MLP neurons of a small language model. Each row is named by its layer, matrix (up: input weights; down: output weights) and neuron, and shows model dimensions 32-127. Each number is 128 + 32 x the weight over its row's rms, rounded and kept within 0 to 255.
Before each neuron's rows, "fires on" lists the tokens most often at its 100 highest values on Wikipedia text that the model never trained on. A number after a token or word is its count.

fires on: "s" 33, "S" 25, "ers" 9, " Years" 6, "ons" 4
L11.up114 [118 106 107 154 105 142  85  99 179 130  89 100 114 161 116  73 134 119 163 161 140 143 156  99 130 126  80  79 139 141 159 141 201 145 163  86 129 135 148 115 127 165  89  66 157  63 122  92  87 146 114 140  96 142 152 150 139  99 149 110 145  70  73 177  91  91  71 133 185  72 132 131 121 180 137 162 178 159 142 121 160 167 105 115 107 125 116 157  98 151 101 139 105 142 122 137]
L11.down114 [ 95  96 171 160 199 134  85 109 121  88 152  90  93 106 109 139 103 138  85 147 158  61 131  95 133 132 105  83  75 113 103 110 149 168 130 126 102 136 122 161 135 137 125 141 169  88 136 138  94 161 113 160 155 145 121 136 146  79 109  82 178 146 224 138 116 159 170  61 100 145  91 118 155  89 160 118 162 147 134 127  53 130 108 102 121  92 152 134 148 135 139 125  87 154  67 193]

fires on: " and" 36, "-" 13, " a" 10, " of" 8
L8.up80 [122  90  98  96 142 138  92 118 119 118 147 102 107 190 121  98 191 147 119 145 122 149  78  88 131 141 139 126 153 104 159 113  89 123  95 102  96 155 149  66 166  50 135  96 153 140  84 155 123 142 154 183 101  83 102  75 161 149 138 138 140 100  74 111 133 172 117 140 136 121 119 105 144 120 118 191 148 134  89  75 111 130  59 112  93  80  97 116 190 104  91 107 145 108 127 144]
L8.down80 [101 111 165 123 105 142 100 148  91 119 139 115  90  93 189 132  87 131 165 139 147 132 119 115 151 104 144  90  80  99 153  74 151 177 159 116 105 133 154 183 121 134  63 102  77  57 176  85 142  82 132 129 123 102  91 155 128 182 133 159 174 187 163 105 132  99 110  72 123 109 166  83 187 106 165 148 163 112  78 104  99  83  79 105  78 175 167 216 138 163 161 140 138  85 129  79]

fires on: "0" 75, " " 15
L10.up528 [120 128 123  89 170 112 202  98 107 158 105 152  92 137 129 109 121 102 172 127 117 107  85  85  83 118 167 131 104  92 127 123 162 115  80 118 187 109 114 173 175 148 100 108 188  88 107 122 102 172 101 137 106 125  97 107 110 131 124 209 160 159 112 131 134 170 120 127  96  99  93 124 128 118 156 100 176  89 131 141  84 119 133 148 167 100 121 139 118 144 121  84 100 132 149 147]
L10.down528 [113 122 152 168 177 172 120 102 199 156 101 108 166 129 167 103 218 166 111 105 179 112 113 167 178  99  83 121  96 151 141 156 116 113  77 139  90 170  92 188 149 157 110 116 149 115 147 140 100 128 190 162 149 121 139  86  83  39  68 128  90 129 136 110 144 164 106 106 134 171 185 106 106 176  97 184 136 141 141 120 147 110 164 144  73 162 153  56 159 101 125 127  76  62 128 147]

fires on: " /" 28, "-" 23, " were" 7, ":" 5, " of" 5, " " 5
L7.up717 [114  73 160 115  60 131 123 140 112 144 169 173 159 139  87 173 110 155 110 114 147 193 158  99 175 118 108 132 132 101 128 116 123  86 132 114 146 100 125 125 165 143 111  99 170 105 174 110 174  82 185 160 106 148 130 120 152 132 111 115 162 192 157 161 102  88 174 187 135 125 163 175 156 149 124  62 131 123  90 170 143 142 103  69  88 163  99  86 107 104 139 139 188  85 137 203]
L7.down717 [ 51 141  92 100  71 118 124 134 121 160 161 136  87 136 112  88 185  95 129 164 111 189 111 144 148 157 157 181 109 104 175 172 115 146 133 106 123 147 123  89 203 122 148 128 161 137 135 123 129  90  68 114 140 139 144  81 101  76 150 136 172 112 131 151 118 139 220 134 154 112 140 146 114 211 112 108 150 116 114 136 105 128  95 168 132 102  47  68 129  84 133 108 128  71 166 155]

fires on: "'" 23, " of" 20, "s" 7, " in" 6, " over" 5
L3.up200 [146 210 122 174 110 106  97 148 137  97 176 106 120 168 156 185 170 150 133 137 135 162 140 185 133  70 114 136 129 119 148 133 116 106  58  80 136 136 126 163  90 104 169 127 162 167 158 174 153 123 168 135 128 130 103 121 118 118  17 143  99 118 135  66  71 171 161 120  99 186 119 109 107 144 116  84 167 126 144 182 115 104 114 177 107 100  38 172 118 181 133 108 125 114 151 181]
L3.down200 [115 110 143  90 140 157 123 108 150  73 158  97 254 152 105 136 144 114 109 114 113 121 148  90 152 165 118 165 199 111 173  82 166 138 130 127 148 120 119 127 180  89 131 148 153  70 125  98 119 100 118 151  81 128 152 110 127 105 120 111  86 131 145  95 124 114 126 189 214 144 156  99 131 102 129 124 146  98 154 137 121 124  99 160  91 112 120 133 171 128 119 150 116 141 116 137]

fires on: ":" 17, " over" 12, " as" 10, " med" 6, " there" 6, " than" 5
L7.up40 [ 93 109 141 143 190 171 111  38 127 170 134 101 114 143  84 118 156 100 166 168  40 178 168 163 137 129 132 105 174 178 115  80 143 198 104  66 153  90  99 157 141 147 123 157 151 127 140 170 102  88  68 132 102 140 125 119 131 149 143 116 166 189  88 106 172 134 123  89  96 119 142 133 117 126 125 124  78  93 178 115 126 129 184 102 137 183 135  93  86 131 139  73 132 116 125 145]
L7.down40 [152 121 162 154 162  96 132 104 128 152 150 132 140 160  70 138 146 126 139  61  96 149 144 104 160  58  97 118  62 177 107 119 122  77 160 148 145 137 199 131 178 178 131 121 163  96 187 135  90  93 157  87 131 183 139  42  86 121  88 128 135 172 144 138 150  90 141 146 154 144 134 141 130  98 183 127 179 110 164 133  94  82 122  67 119 140 103 173  64  73 129 119  70  78 122 106]

fires on: " of" 16, "r" 14, "s" 13, "n" 10, "z" 10, "t" 5
L7.up75 [195  83 141 171 126 137 120 100  96 141 193  74  79 140 160 143 129 135 111 119  46 143 164 205 164 132 113 157 132  67 125 136 138  91 114 131 187 165 103  94 147 105  89 162  89  67  78 130 102 106  82 143 127 115 179 118 148 123  66 109 180 129 147  93 130 187  74  91 108 153 126  92 156 128 171 136 172  63 152  51 127 134 106 123 114  97  80 131 113  91 150 132 128  92  81 152]
L7.down75 [146 131 128 144 164 104 156 145 185 145 157 126 149 136 184 142 157 123  37 161 146 106 150  66 157 168 183 151 152 146 121 139 142 159 156  92 123 111 170 123 116 172 100 114 116  99 147 151 107 146  75  90 111 163 110 154 126 103 135 131 121 218 130 105 145 103 109 120 131 174 174  65 130 174 128 151 108 134  45 152 111 144 184  96 142 181 121 142 144 122 128 102 156 116 125  68]

fires on: "-" 69, "5" 4, " |" 4
L7.up456 [132 183 124  91 107 109 122 147 133  85 148 136  95 161 146 127 126 115 138 136 147 119 122 145 155 167 114 114  77 176 127 146 121 106 158 116  87  99 122 154  31 160 130 110 132 159 175 113 124 114 190 146 119  75 131  98 175 131 132 153 109 123 201 146 126 115 104 132 125  86 112 134 120 115  66 153 130 126 139 173 156 147 115 147 144 130 110 119 150 115  63  76 117 199 171  91]
L7.down456 [149 153 106 107 135 121  86 161 208 157  71 184 154 118 127 162 165 138 163  85 109 137  89 115 120 132 136 111 128 168 129 147 135 121  97  73  61 115 132  94 100 131 121 151 166 135 133 164 161  96 209 110 142 109  89 176 144  56 172 100 163 121 154 182 112 105 144  70 182 144 123 141 179 123 163  70 138 140 111 166 142 188 107 115 142 188 138 159 119 100 130 137 124  86 153 120]

fires on: " " 43, "2" 16, "0" 8, "3" 6, "1" 4
L8.up324 [129 135 139 103  71 116 210  87 125 153 104 125 128 108 112 177 141 166 193 114 111 151  76 101 135 161 150 106  85 126 179  79 161 146 107  99 131 104 134 166 119 113 146 131 146  78  90 113 118 139 103 144 127 121 186 134 140  86 139 134 177 132 104  94 126 149 136 156 141  68 104  76 168 112 108 112 165  83 153 120  90 165 164 146 135 139 102  96 139 145 105 129 135 165 188 181]
L8.down324 [ 55 157 111 168  83 129 128 174 167 131 123 168 150  88 184 209 131  73 119 100 148 115 127  79  98 166  83 133 129 135  90  79 141 120 136 153 131 128  88 112 138 136 172 209 140  77 113 113 110 160 120 126 102 183 154 114  82 117 137  86  85 175 218 101  95  77  84 147 149 152 101 148 129  98 129 110 154 182 145 155 133 124 133  98 107 103 110 136 157 139 158 188 133 128 171 141]

fires on: " |" 40, "s" 14, " " 11
L6.up151 [ 71  76 129 116 140 143 173 161 134 149 142 134  81 174 169 178 146  65  55 174 145  91 177 124 160  81 181  98 114 141 196 145 183 142 107  93 131 134 149 148 103 133 119 131 145 106  93 107  80  77 151 133  74 164 126 101 110  98 104 118 119 114 139 135 130 118 128 165  92 150  78 101 122 135 137 144 141 182 102 107 133 171  85 132 133 136 187 133 158 118 124 179  97 117 130 208]
L6.down151 [109 161 123 183  90 153 133 106 146 152 126 133 134 163 155 111 131 163 168 154 135 110 161   8  76 107  84 101 168 104 150 155  80 111 129 126 119 143 101 133  89 158 135 150 113 108  83 129 126  99  64 113 185 124 100 111 146 100 105 157 172  90 147 106 158 130 109 102 101 119 193 124 153 112 105 152  22 101 130 126 164 116 140 159 101 123 167 129 121 139  96 133 170 100 164 147]

fires on: " st" 32, " to" 8, " take" 7, " later" 5, " in" 5, " l" 4
L8.up715 [171 150  87 121 147 162 160 112  91 182 127 165  61 164 139 219  77 138  89 206 147  68 163  90 130  72 116 134 138 113 123  76  97 118 124 106 121  73 108 141  84 132 130 119 122 104 132 128 192 154 130 137 190 158 121 148 123 148 158 164 135 168 153 139 110 133 112 183 128 126 146 124 109 187 122 165 175  62 105 146 119 118 130 144 134 149 132  75 169  67  76 163  74  96 128 137]
L8.down715 [160 155 129 150 131 148 157 133 146 110 190 171 126 139 144 148 122 146 108 137 112 125  80 101 178 108 185 137 109  84 117 129  91  95 159 127  98 106  89 135 120 154 126 148 180  90 133 122 146 140  92 145 162  84 131 171 129 177  74 103 107 186 131  70 113 121  53 151 183 131 115 127 149  34 115 145 120 146 116 162 112 122  95  91 129 129 134 124 103 160  77 142  52 162 164 111]

fires on: "'" 41, " Youth" 5, " votes" 5, " average" 4, "*" 4
L6.up352 [151 115  88  77  91  92 128 100 151 109 155 116 148 129 106 162 154 128 137 101 156 107 110 174 143 128  68 100  73 104 181 134 228 124 133 120 113  61 103 152  88 126 204 183 124 143 150 165 100 135 105 110 117 117 147  53 119 145 122 133 118 112 134 162 121 169 108  83 155 113 159 123 166  89 109  78 163 169 133 173  86 154 117 139 104 196 100 132 105 116 207  89 102 139 105 124]
L6.down352 [153 174  97 166 128 114 142 116 141 119  27 116 159  60 120 156 125 110 151 125  90  69 148 143 194  82  94  94  72 123  92 102 106 159 118 129  53 158 136 152 112 178 116 141  84 149 114 192 115 158 183 125 155 141 114 147 187  75 106 140 127 144  56  96 141 165 178  82 103 147 131 142 156 141 156 170  95 132  95 107 141 103 183 133 100 124 105 116 108 158 153 169 134 135 105 133]

fires on: " of" 40, " in" 13, " to" 9, ")" 8, " near" 5
L7.up548 [133  43  86  77 139 155 149 103 194  98 143 119 145 118  91 121 124  85 165 112 182 160 203 144 151  69 159 132 152 177 145 109 129 102 200 130 133  93  86 120 111 153  92 143 139 101  83 127 116  83 129 106  81 114 143 142  79 149 144 111 157 152 133  95 198  84 122 125 119 138 102  88  49 156 124 122 136 163 104 125 106  84 104  97 104 194 127 113 160 156  76 155 151 149 162 133]
L7.down548 [ 88 112 183  99 160 133 152 124  79 102  66  91 104 144 108 122 104 115 156 174 134 132 201 132 171 109  76 175 181 117 114 145 144 128 178 119 101 131 105 155 197 129  56 143 107  59 119 136 106 131  94  77 124 166 107 113  46 180 121 181 113 153 141 119 141 100 104 138 150 108  33 163 108  99 140 155 127  82  83 154 115 119  95 191 107 127 216 163 113 143  89 187 122 169 100 150]

fires on: " The" 27, " At" 13, " It" 6, "The" 5, "ended" 4
L6.up110 [145 109 101 115 122 126 123 171 108  82  81 137 111 118  88 162 107 178 138  93  57 122 122 119  58 164 100 135 126 149 141  80 163 153 155 136 117 145  96 187 109 122 159 138 147 153 132 116  84 122 131 171 135  90 191 102 112 105  70 103 133 115 178 134 128  48 124 105  99 133 130 116 150 156  65 191 120  93  61 111 158 125 142 120 115 211 187 109 155 135  67 200 124 125 145 147]
L6.down110 [131 157 115 127 109 147 196 152 143 134 144 151 116 155 109 161 146 100 168  73 106 140  77 186  95  79  93 141 122  87 114  90 144  88 142  92 133  93 117 155 126 154 157 206 128 128 142 101  87  99  83 207 120 146  92 153 135 174  76 117 104 114 107 166 150  69 143 156 109 110 115 100 161 140 163 126 134  96 113 154 161 126 120 126  96 110 105 138 152 118 125 160  74 111 151 105]

fires on: " of" 17, "s" 15, "ly" 9, "ed" 7, "en" 6, "ate" 5
L6.up742 [115 110 123 193 118 150 115 175 175 136 148  82 139 118 145 121 143 152 127 161 101 144 185 159 114  93 125 123 172  87 101 120 143 142 105 112 115 149 108 163 162 140  95 159 172 123  87 118 126 137 142 120 139 186 122 149 162 186 106 116  90 164 137  53  67 156 141 152  97 161  54 117 151 158 101 102 182 117 117  68 176  91  95 103 140  82 103 149 122 137 183 165 138 110 117 180]
L6.down742 [172  88 140 104 170 148 109 131 133 127 126 140 127 140 157 154 162 157  99 141  99  99 159  93 165 117 134 131 113 165  79 141 158 108 140 122  92 123 132 104 165 170  96 124 137  94 115 137 133 218  96 177 129 161 149 128  83 174  99 145 153 111 154 147 147  81  83 128 127 145 154 107 160 142 211 129 164  86 137 137  92 100 101 152  75  75 161 136 110 127  98 149 145 113 148 149]

fires on: "." 36, " |" 31, "$" 7, "," 4, "s" 4, " " 4
L6.up378 [ 68 130 129 174 172 154 175  66  92 113 101 107 152 141  95 234 124 122  46  82  57 100 123 171 138  46 133 141 176 121 209 130 169 160 122  67 118  87 161 141 160 161 104  86 110 114 102 114 135 147 125  91 177 190 103 146  96 127  79 134 152 142 128 117 134 148 134 155 178 157 184  80 150 147 131 102 185 102 127 123 140 158 108 119 143 161 156 144 135  81 143 183 132 110 109 187]
L6.down378 [ 93 150 111 134  68 111 115 162 139 125 120 107 117 125 147 168 148 120 118 185 102  99 142 135 110  91 108 169 137 115 169  77 144 174 103  76 102  93 163  98 200 100 148 156 129 124 129 154  91 119 150 144 126 161 104 134 159 115  93 138 208 176 165 145 133 109 126  95  89 167  86 116 109 130  69 126 110 135  88 147  96 142  98 136 103 157 101  88  95 136 155 126 188  67 161 108]

fires on: "re" 22, "le" 21, "on" 7, "c" 6, "l" 4
L8.up380 [125 118 118 140 125 108 101 159 128 136 150 160  94  82 133 156 136  66 114 112 110 138 148 106 189 125 111 123 104 143  92 185 193 131 177  71 171 132 104 104 133 130 149 154  89 109 121 143 101 131 187 171 173 146 153 141 126 144 177 114 123  79 181 150 129 159 126 157 146 163 178 134 117 124 147 190 120  88  99 122 116 139 131  57 170 115 172  89 178  99 104 132 119  84  86 152]
L8.down380 [181 116 113  99 137 128 126 132  79 150  90 165 107  94 174 127 147 106  77 110 116 174 105 137  90 132 134 126 190 142 138 193 176 168 131  76 121  62 152 164 172 150 112 227 108 150 134 152 145 155 131  61 128 134 107  75 115 154 110  90  91 168 151 144  91 104 111 115 113 177 177 161 110 155 101  94  75 115  86  88 134 130 135 145 104  64 135 113 107 178 124 128 125 149 149 137]

fires on: " " 25, " |" 22, "W" 11, "s" 8, "G" 5, " of" 4
L7.up252 [122 135 104 128 135 112 141  94 186  59 158 160  90 132 148 140 144 157  82 128 159 116 128 119 179 106  89 127  71 149 145 154 126  85  97 127  59  98 215 169  87 132 117 131  71  81 201 158 119 122  51  72 143 149 136  89 121 101 148 127 101  78 166 152 144 136 144 153 120 100  84 124 114  67 114 183 127 175  87 108 128 133 105 152 152  98 157 140 173 116  73 166 164 103 176 138]
L7.down252 [187 165 157 104 144 122 126 183 115  87  96 123 153  83 161 149 116 159  88 108 106 131 117 103 110  79 142 115 134 104 110 142 107 122  88 100 140 168  60  83 135 135 113 135 144 159 109 127 146 148 128 132 163 116 105 184  91 126 127 157 131 122 133 184 146  92 146 121 122  92 141 126 146 142 179  82 120 128 112 118 132 125 156 101 111 116  87 105 157  75 178 103 164 159 196 167]

fires on: "-" 95
L5.up729 [110 154  74 125 138 134  88 172 103  92  89 137  89 133 128 144 155 179 172 115 164 134  70  96 106 160 188 158 113  86 119 153 103 158 176 122  89  73 143 103 124 137 119  80 133  96 174  65 101  94 178 125 120  97 101  82 157 167 137 158  90  76 133 144 146 145  92  78 131  90 129 120 148  40  98 134 121 108 169  99 159 104  89 107  90 120  89 116 150  99 129 158 191 139 151 178]
L5.down729 [137 150  93 162 200 153 102 188 108 130  80 131  87 137  81 134  81 126  68 138 161 129 147 117 184  96 133 126 107 151 114 120 141  86 132 109  79 123 139 130 101 160 113  94 167 151 164  75  81 155 180 123 132 117 171 100 167 106 165  92  75 149 197 145 145  98  76 185 147 151 189  31 141 130 153 110 121 162  83 112  65 150 135  96 133 105 139 206 162  91 118 145 165 141 134 157]

fires on: "-" 75, " Japanese" 4
L5.up496 [166 125 141 102 128 110 166 106 151  84 154 112 137  84 189 146 160 193 188 131 129 153  84 106 120 124  81 116 109  84  91 128 166 106 184 163 137 144 163 150 158 138  90  87 131  74 120 160 129 166 158 166 122 167 109  76 126 152 125 125 134 128 157 124 156 157 157 154  86 132 108 137 185  93  82 129  75  90  99 144 131 127 113  77 123 174 108 143 127 108 130 132 177  90 192 163]
L5.down496 [138 114  85 174 157 129 102 201 166 112 159 136 131 119 148 137 144 165 103 144 128 103 145 164 124 140 144 126  95 106 160 102 107 112 133 161 128 140 106 104 109 119 113 105 147  85 143  83 147 110 183  66 148  70 112 115 172 112 106 105 152  98 121 129 136 165 129 142 160 204 188 151 102 137 141  97  69 183 119 154  31 139  90 142 161 125 125 114 167 126 128 162 154 128 166 194]

fires on: " in" 22, " of" 20, " to" 9, "-" 9, "'" 6
L7.up222 [ 94 103  82 102 149 200 160 110 130 120 113 152 121 138 113 133 139 120 164 162 141 121 127 103  90 140 177 150 145 133 189 113 127 141 216 101 159 132 154 108 136 165 104  96 148  88  96  91 138  81 196  99 117  68 195 124   7 139  82 105 142  98 158 127 172  68 146 151 105 130  98 125  78 132 131 150  90 157 116 122 122 124  79  72 132 142 123 120  92 116  96  76 127 158 120 138]
L7.down222 [161 120 120 129 145 114 155 110  93 141 139 147 132 162  86 178  76 115 144 124  96 158 198 141 170 105 139 147 162 140 131 155 137 126 133  81 159 114  44 133 134 137 119 123 103  83 156 118  79 135 132 120  69 108 187 132  90 169  86 159 107 143 120 116 118  84 106 136 135 109 135 121  88  95 188  85 116  92 124 149 116  96  82 152 157  97 190  66 113 148  96 201 167 132 122 130]

fires on: " and" 58, "," 15, ";" 14, "." 11
L3.up144 [157  61 136 122 145 106 179  64 160  90 159 112 134 123  94 151 147 177  99 151  70 101 147 142 168 154 110 128 173 151 192 153 141 156  91  73  62 119  94 152 151 124 153  78  83  58 112 164 125 137 129 161 122 159 156 114 113 144 104 100 186 179 168 170 109  69 114 138  51 125 155  82 108 207 182 111 162 118 163 102 111 173 141 136 190 144 171 143 123 128 126 139 123  87 101 143]
L3.down144 [ 79  75 176  66 162 168 133 162 124  79 121 107 107 116  70  83 119 141 198 238 148 112  95 110 201 142 110 125 118 113 181 189 125 102 131 162 156  89  89 144 127 103 197 122 142  93 107 155  91 184 135 139 146 138 112 152 100 121 127 100 164 145  80 190 135 121 112 149 112 149 162 144 160 111  67 100 141 122 134 153 137  80 137 134 178 124  98 140 127 168 118 171 112 147  99 124]

fires on: " " 24, "us" 10, "oc" 8, " of" 7, "anc" 6, "." 4
L6.up569 [112  68 122 164 133 127 120 117 125 119 149 128 112 170  91 154 129 136  65  83 165 108 186 149 141 120  15 162  50 136 160 122 212 117  91 114 124 134 124 150 188 139 119 123  87  99 139 108 174 116 114 178 140  96 152  69 105 111 159 106 109  52 110 147 165 203 154 107  69 105 116 137 126  95 188 123 128 128 179 119 136 134 165 158  99 121 163  85 139  99 114 131  93  95 101  76]
L6.down569 [133  97 163 110 128 138 161 125 141  68  65 113 146  56 147  65  89  99 144  88  79 148 126 205 119 105 137 133 156 136  66 134 116 109 110 109 171 137 164 133 101 130  91 139 157 100 171 132 135  96 138 107 144 131 100 159  90 135 129 111 142 153 139 143  98 165 124 131 137 133 137  99 126  75  71 124 141 108 165 153 152 174  91 165 174 233 108  80 106 169 151 202 176 129 108 190]

fires on: "1" 16, "," 14, " (" 12, ";" 10, " or" 6, "2" 6
L5.up250 [ 89 115 105  62 138 142 103 131 107 102 206 156 116  98 127 111 151  74 126 165 182 135 111 134 123 134 106 156 120 185 179  88  98 142 115 141 162 121 145  96 161 125  85 181 151 108 156 187 120 126 166  87 109 152 131 106 111 128 158 119 136 168 136 154 125  95 110 118 119 155 128  82 118  76  83  79 123  90 176 138 171 136 103 146 115 182 113 147 161 126 138 127 186 140 148 174]
L5.down250 [125 177 134 115 107  79  80 164 121 130 151  87  76 119 125 122 147  83 124 142 167 172 173 181 131 165  78 139 121  97 123  53 114 138 170 150 149 119 144  88  86 147 123 124 193 150 170 175 174  92 136 112  63 172  90 115 106 137 108 165  96 125 142 179  82 162 136 185  93 104 157 151 147 107  99 102 155 115 189 134 100 157 138 128  73 155 127 160 162 123 172 165 112 147 143 149]

fires on: " The" 25, "==" 16, " the" 13, "The" 10
L10.up177 [192 133  75 173 129 134 136 107 131 148 103 187 107 103 173 130  90 105 133  95 126 107 102 135  59 168 108 159 101 130 178  99 153 113 188 130  99 108  81 147  58 134 146 132 185  94 137  93 137 131 108 171  60 141 157 181 171 167  94  87  45 132 168 131 149 106 150 118  95 127 183 135 171  91 123 140 126  92 134  65 149 136 176 108 140 136 112  58 154 121 151 183 116 165 103  89]
L10.down177 [148 128 101 101 189  86 101 125 193 120 104  93 131 143 140 187 146 143 108 138 142 109  95  93  87 116 168 137  64 143 128 108 140 155 113 153  91 138  97 180 131 161 106 133 101 131 104 172 209 117 124 179  92 153  94 147 159 129 112 157  98 122 165  92 165  94 146 158  99 137  28  95 178 166 138 166 167 108 202 142 110 141 116 118  91 111 105 113 147 148 142 182  52 165 164 121]

fires on: "-" 40, " " 19, "–" 14, " to" 4, "b" 4
L8.up635 [116 175 109 105 106  79  70 143 144 151 111 153 133 152 126 129 115 224 123 119  94 114 100 115 110 124 145 124 157  93 118 171  42 151 126 113 180 102 125 136  93 101 124  87 166 152 195 159 144 154 195 149 178 107  93  43 111 120 174 166 131 105  94 137 167 104 133 179 110 112  70 116 181 161  90 119 158 179  98 121 112 139 172 136  64 189  78 115 149 130  93 178 159 154 157 156]
L8.down635 [160 136 139 165 115 174 129  65 117 185 102 103  91 114 137 130 101 110 226 108 128 133 102 121 128 104 158  92  95 132 161  91 202 172 119 161 164 140  87 124 147 124 142 167 115  66 161 146 112 131 164 127 200 164 115 157 144 159  86 122 155 102  54 138 160 124 115 105 167 129 218  61 178 133 166 100 151  88 118 132 132 167 112 135 144  86 126 158 136 104 150  86 130 109 130 164]

fires on: "c" 20, "th" 9, "t" 8, "on" 7, "n" 6
L8.up339 [110 145 129  87 121  43 187 154 114 100 133 111  48 173 100 165 142 126 160 154  98  75 148 106 199 153 174 116 123 149 106 145 193 142 159  57 116 109 144 182 177  91 147 120 110  84 142 120 142 104 154 171 154 115 124  89 142 169 134 144  82 123 180 152 181 100 120 185 129  92 169 128  87  83  89 122 113 173  77 109 151 159 154 105  56 131 102 112 159 141  76  51 103 118 143 154]
L8.down339 [ 83 148 191  81 121 133 119 137 152  99 101 169  88 143 138 105  57 141  83 130 102 178 115 180 111 147 120 177  88  47 126 196 106  66 129 127 157 115 187 126 164 148 120 107 150  99  97 132 132 161 106 121  78 132  87  79 130 141 160 114 120 144 156  93 146 177 156 120 149 135 160 122  88 117 124 110 112 129  77  87 195 156 177 168 115 140 165 125  63 154 128 133 128 127 110 182]

fires on: "S" 28, "s" 27, ":" 7, " They" 4
L11.up253 [154 148 117 131 179 124 101 101 146 101 144  81 114 157 166 100 118 104 117 169 165 110 109 162 109 124  27  99 159 139 157 124  86  90 146  82 127 171 167 118 109 182 126 102  85  79  91 100  99  65  76 131 126 136 116 140 124 118 121 145 141 124 157 172 159 111 180 155 192  97 119 130 139  81 151 174 108  91 168 140 134 159 133 158  48  90 108  80  70 123 108 103 139 169 112 170]
L11.down253 [124 102 136 192 122 150 132  87 189 149 170 136  60 137  58 115 148 108 122 158 169 132  96 118 103 154  55 164  73 128 174 168 163 154 120  82 144 129 149 164 139 168 114  59 189  78 126 115 132 129 137 163 137 153 165 105 174 117 142 109 181 130 158  82  48 217  95 142 109 113  92 133 143  98 114 107 144 180 147 152 173  74  92 109 124 137 104 140 192 157 131 143  99 107 159 148]

fires on: "c" 24, "anc" 14, " " 13, " exc" 6, "ac" 5, "isc" 5
L6.up301 [111  95 170 159 151  88 100 151 109 153 107 135 131 202  73 117 114 163 135 149 113  72 127 122 129  98 101  97  83 132 146 139 145 118 137 101 145 102 181 134 170  97 111  92 112  53 122 108 123 146 188 171 127 124 146  98 136  93 135 181 162 129 100 110 172 163 143 155 127 125 100  98  86 143 170  84 173 134 165 140 157 158 155 152 133 123  77 106 128  39  54 150 177 139  83 117]
L6.down301 [ 50 111 157 127 121  73 149 151 117 147 131 142 170 142 149 126 101 133 108 173 131 110 196 163  90 100 115 148 129 112 135  44 105 145 123  67 149 135  90 167 183 143 147 146 125 100 194 135 110 108  95 122 222 160 155  73 116 143 167 144  98  70 109 126 171 133 160 109 155 103 146 154 136 131 174 110 138 112 136 132  92 123 121  82 125 138 128 104 139 165  91 144  96 133  63 199]

fires on: " " 30, "1" 19, " career" 9, " life" 5, "2" 4
L6.up610 [109 176  75 196  93  90 149 105 103 127 154 147  86  74 122 139 185 113 111 126 127 137 116 140  85 206 119 124 119 121 154  90 151 149  97 128  97 133 101 167 102  75 147 146 135 102 100 122 136 169 111 180 106 125 100  92 141 124 142 102 139  92 125  80 109 153 132 118  84 196 142 141 143 111  79 112 107  96 144 147  92 128 187 116  96 175 144 132 133 121 104 114 144 231 164 193]
L6.down610 [155  91 152  53 167 112  88  93 102 168 145 152 151 116 168 144 116 146 144 125 122 133 114 180 129 145 169 103 121 152 103 162  68 120 142 178  32 177  86 149 110 168  89 118 153 115 130 110 118 135 156 142 148 143 123 101 139 156  76 172 149  98 120 190 136 124 208 184 132 163 140 110 136 150  83 150 136 186 171 162 119 144 157  97  93 129 122 187 113 128  95 138  99 136 155  71]

fires on: " (" 43, "-" 41, " \"" 15
L11.up638 [169 197  50 129  81  70 148 174 164 135 111 153  59 122 133 170 120 158 113 155  50 119 128 127 112 122 157  90 158 134 119 181  99 136 147 130  75 145 137 144 149  98 122 125 158 119 158 111 127  83 216 118  99  63 179  92 124 149 166 118 121 113 119 103  88 130  95 106 173 108  99 119 202  73 165  93 135  87 114 142 110 133 129 124 177 176 165 173 134  86 150 164 170 175 137 101]
L11.down638 [ 93 159  74 102 129 147  98 133 169 177  85 118  74 128 145  72 112 165 138 120 127 134 184  92  95  68 140  50 155 145 158  98 162 104  87 162 110 122 157 170 142 134 111  95  82  92  68 150 127  94 187 157 147 103 105 138 137 145 164 119 176 139 154 141  89  99  70 118 116 154 120  61 149 140 142 108 149 105 133 146 162 160 108 106 150  92 146 150 128 127 179 152 161 163 156 143]

fires on: " is" 25, "." 24, "'" 14, " " 11, "/" 4
L6.up518 [138 149 132 140 164 104 166 102  93 166 131 110 104 122  71 131 111 153  70 131 104  94 131 145 127 114 120 144 102  68 201 119 105  97 143 104 136 140 160 126 102 200 103 172 116 117 187 133 115 117 186 159 137 149 120  91 131 150  97 189 169  61 139 142 150 160 161 133 160 107 113 138 147 143 104 117 128  93 145  75 133 140  61 156 102 116  84  94 163  71 133 127 158 132  92 150]
L6.down518 [ 67 189 117 115 160 154 130 123 169 133 104 113 134 136 183 119 168  47 122 118 121 176 144 138  54 120 107 169 159  88 180 183 172 156 126 119 104 136 110 122 200 120 100 120 149  58 139 154 122 195  69 105 119 157 145 105 159 107 140 131 157  87 148 198  81 128  76 132 120 179 116 135 149 172 166 136 137 144 137 120 135 132 130 194 154 170 156 102 102  46 118 151  80 107 136 139]